config.yaml
num_attention_heads: 4
intermediate_size: 896
hidden_act: "geglu"
attn_scale: 0.125
bias: "none"
tie_word_embeddings: true
parallel_block: false
init_std_o: 0.0
init_std_down: 0.0
lr_mult_o: 2.0
max_grad_norm: 2.0
warmup_steps: 200
batch_tokens: 65536
max_seq_len: 512
MLP neurons of a small language model. Each row is named by its layer, matrix (gate and up: input weights) and neuron, and shows model dimensions 80-175. Each number is 128 + 24 x the weight over its row's rms, rounded and kept within 0 to 255. Numbers have three digits each. A neuron's up and down rows have the sign that makes its largest values positive.
After each neuron's rows, "fires after" lists the tokens most often just before its 100 highest values on Wikipedia text that the model never trained on.

L4.gate105:120118127095119173116143148141150107104128158141140126143100102160129179109147104116145096106134117095153158117142165131075159129129117099154168116123138174139123123155156176124116122135159129125129106125119120112112115148126109136119153115151122108113115080095154168124082104121115089099
L4.up105:161141123137134199128101148165146147139118141120119140119126160137091101105094164119129139118136083144120096161124140096095109145120134113156141123159139108145166146150117140168127097122109100157093098171103139108166112163090088118099106182154171108154105099118136153114143156134110136135
fires after: " ", " en", "p", " de"

L3.gate91:107117141130109143120145169098129137111120107106110120150147112148116087120138116151083144100136117158130129139124120144159116103127174108141088157112070126082146109112094116153138092162139122125100118102102108146135157157121137106106138120121147100126169149093128146181144162107087156156
L3.up91:117123081146113105141147137146103154134109083121127082139151133120119143129086132092162115138183146132154109135107132172080134100119089128130155171085146117117109151096122125152140092155155125159107141111120177138117155144177114129154151151133139130108088142091116099129175135111137158118
fires after: " st", " h", " ev", "istor", " v", "ig"

L3.gate659:134139145168182135112146130124132173119061102116116143124117124131133106117107129148146112134114146131100127114132111155119127153125113122126090151115125114161143139133153085128092126139162165146103088102123158122140114130129134145111135108134114145103156114149092152096136120094097121139
L3.up659:127103120124096116159148127120119179122122092137125116161109121136153126140115131123131120124152108137145154107156103147133145105108178117133145146119132140152174141125139121165125113142112129160140100128120153114149089121109137091082142161113123151109060144078072124103138109133164121171
fires after: " st", " t", " c", " h", " tr", "ad"

L5.gate765:137125152119126129137145103146144175113087098140094136140108104142152116149150132104118116093129134124134127134170138125159172122127110128143132167147052138124112149146127153153171104135113147127162104122092164144136137138091100140121126118189141123121130141121110070145127076110107160117
L5.up765:132128153133179138094137176120118150121127117131120084077125063162125121127164102152137119128087124117133104130123131156168114110131136124112125127109102137134124150133088106151110124080142100121138128119119119115164117124144105132163165144130142175127152163118089143108093104139116123154
fires after: " m", " M", " k", "om", "M", "h"

L5.gate624:109124126125116165168138093184109114143116138096163126139093141119128133130145127088076140106093124105094140129117110087123098141162166118123115104100117112104092113177140190130155125125129160150131141133122126125167139131130159153099111149145150113156089099114144150101124102107111157113
L5.up624:100115139136140164160101156111141105101135175147122131119113132122141114133125093171144101097095123103158107153100132098089125123152112107123108116123079158122115136138153129132106135164098073165129121121095149137129087151099138108125109157115112125145094136099137156101125136122121124120
fires after: " pro", "p", " en", "m", " Af", "ag"

L3.gate784:143147111133126115127140104149168100132103136138126122148125143178135094108060121142142119154136094098118147087110114145139102144133126192099153140153138121108098096156101126133103141123141097116099176132119107152170119146162156110117134149115174159149134148133092146152106119179088138106
L3.up784:123148117137099118098131078123119162154147142135065087073130115120125112158117187166116128162116134109148168122136163109136110142096159156114146132094141127125140106180084126121135134139161134087148175103124146138107129119194126141139120121112190157162108168143115129103120110117166146125
fires after: " w", " W", " re", " (", "ly", " \""

L6.gate766:086149107120184148123135098095083135090099113083141105129154143134123116154167147142084135122128142123143131103155168134150162147117123163150091135077081132085189135143162158104160087134137130116140151144122097126168112141161137132112114132133110151109148164148114149123133136125107116091
L6.up766:098127105160153146144145139143106142138164138096140120095159078110122148147129109143153086158109111118136106139122159142146142160109070111135128087160121117129156135143112117089124134093145113132168126128080127133119174125159143129144155113124106113106095148118119103112098132151163098088
fires after: ",", " O", " M", " C", "M", " and"

L4.gate478:142111143124150156176113105124170105133158165117139104162130143099089181114160113128169122116090118081110151105116171118078105140133151129136133129107120140128129125132151152139141131096119098134159120158160090099130090101145102105165163118132129123095103167126087108090133152124152129130
L4.up478:123101166124117137090115117080120113115103103148112127163114133110141112126142115125179168092116122119122117144112116149093103152126140104095169162093103088124160119139115169118139148096113148103139166137129141108142118174132098096156145114172142138138126152122142119151141170079127144130
fires after: " E", " O", " e", "E", "it"

L5.gate137:130155125105146138154143069138141140126215122162174128166154116155139119101115141130093121125142115162132152104134108146129117139138130096100111143108114145132157136112144202147132131116068148128117105143147156109124089115156088156121103136105136127116114152116094117174095156114125127133
L5.up137:104114137113141134161148109114144104129145125156118126147129130088180136148121110141161140114086112175130118124142140100050124125108137153124165114101107114112128131136171136119144126160132132131150139140152106139154149131129147089148162141111106149131137074192082141111119150129140138129
fires after: " ex", " al", " E", "E", " pre", "d"

L4.gate332:160108124164120095149174111090081139120093118085129071069117098151140129110154128102095161106142141066145125079125130128143110139155111145151109091103144118102187153124139136113158131088139130105138155123112088133144104168157113181166087124158148103151129144130141116134119127163102142113
L4.up332:112110150155106124113125108129140139103145128125130113118145111171132103112104103108107127145160145132111130123120129161150138148120164124082109088125110168122133126152135155097101112075118076133089148094133106139146158120132142153130161133128140125156126103127080111122115099107094149145
fires after: " c", " T", " C", " V", "P", "M"

L6.gate636:164126054137097112114121131131128171134141131128131147098124151121109131106124140188077114130125137133123104101135128100125097134118162138129110121139112141147122150133113151127103146108142141150161152159125110126133132118127125122184105157093136175098107186145111149115103152171118114144
L6.up636:143131091148114150083162103135084149134159132084100089143126138153157170188106144145123121137131095091151100140124077100113103141127152112105119095094125112109104081173129138108137120136162148153089097128107104149101104164128134144141102113120174140075116131140155130104122150134160165118
fires after: " w", "p", " sp", "ok", " W", " sk"

L11.gate430:143126144114101130158157124181144123140115114163125164126072145181109160115100105113108111130149124136170122132111135092154114094118117119153112132154127077113159106078119179081111090101147130158163119150132152150147121146151130179123128116107147131152135143079139149086126125115159139104
L11.up430:136185108160065166109140120119135122104117103120092161123130129107095111108097125092125134147085129147162124157136156112119163136084134140152094144094162148112155124119126125096117163112159118128102135139152107144142135099118126113095166091151085116108135157169119152127127118149116150123
fires after: " |", " D", " d", ","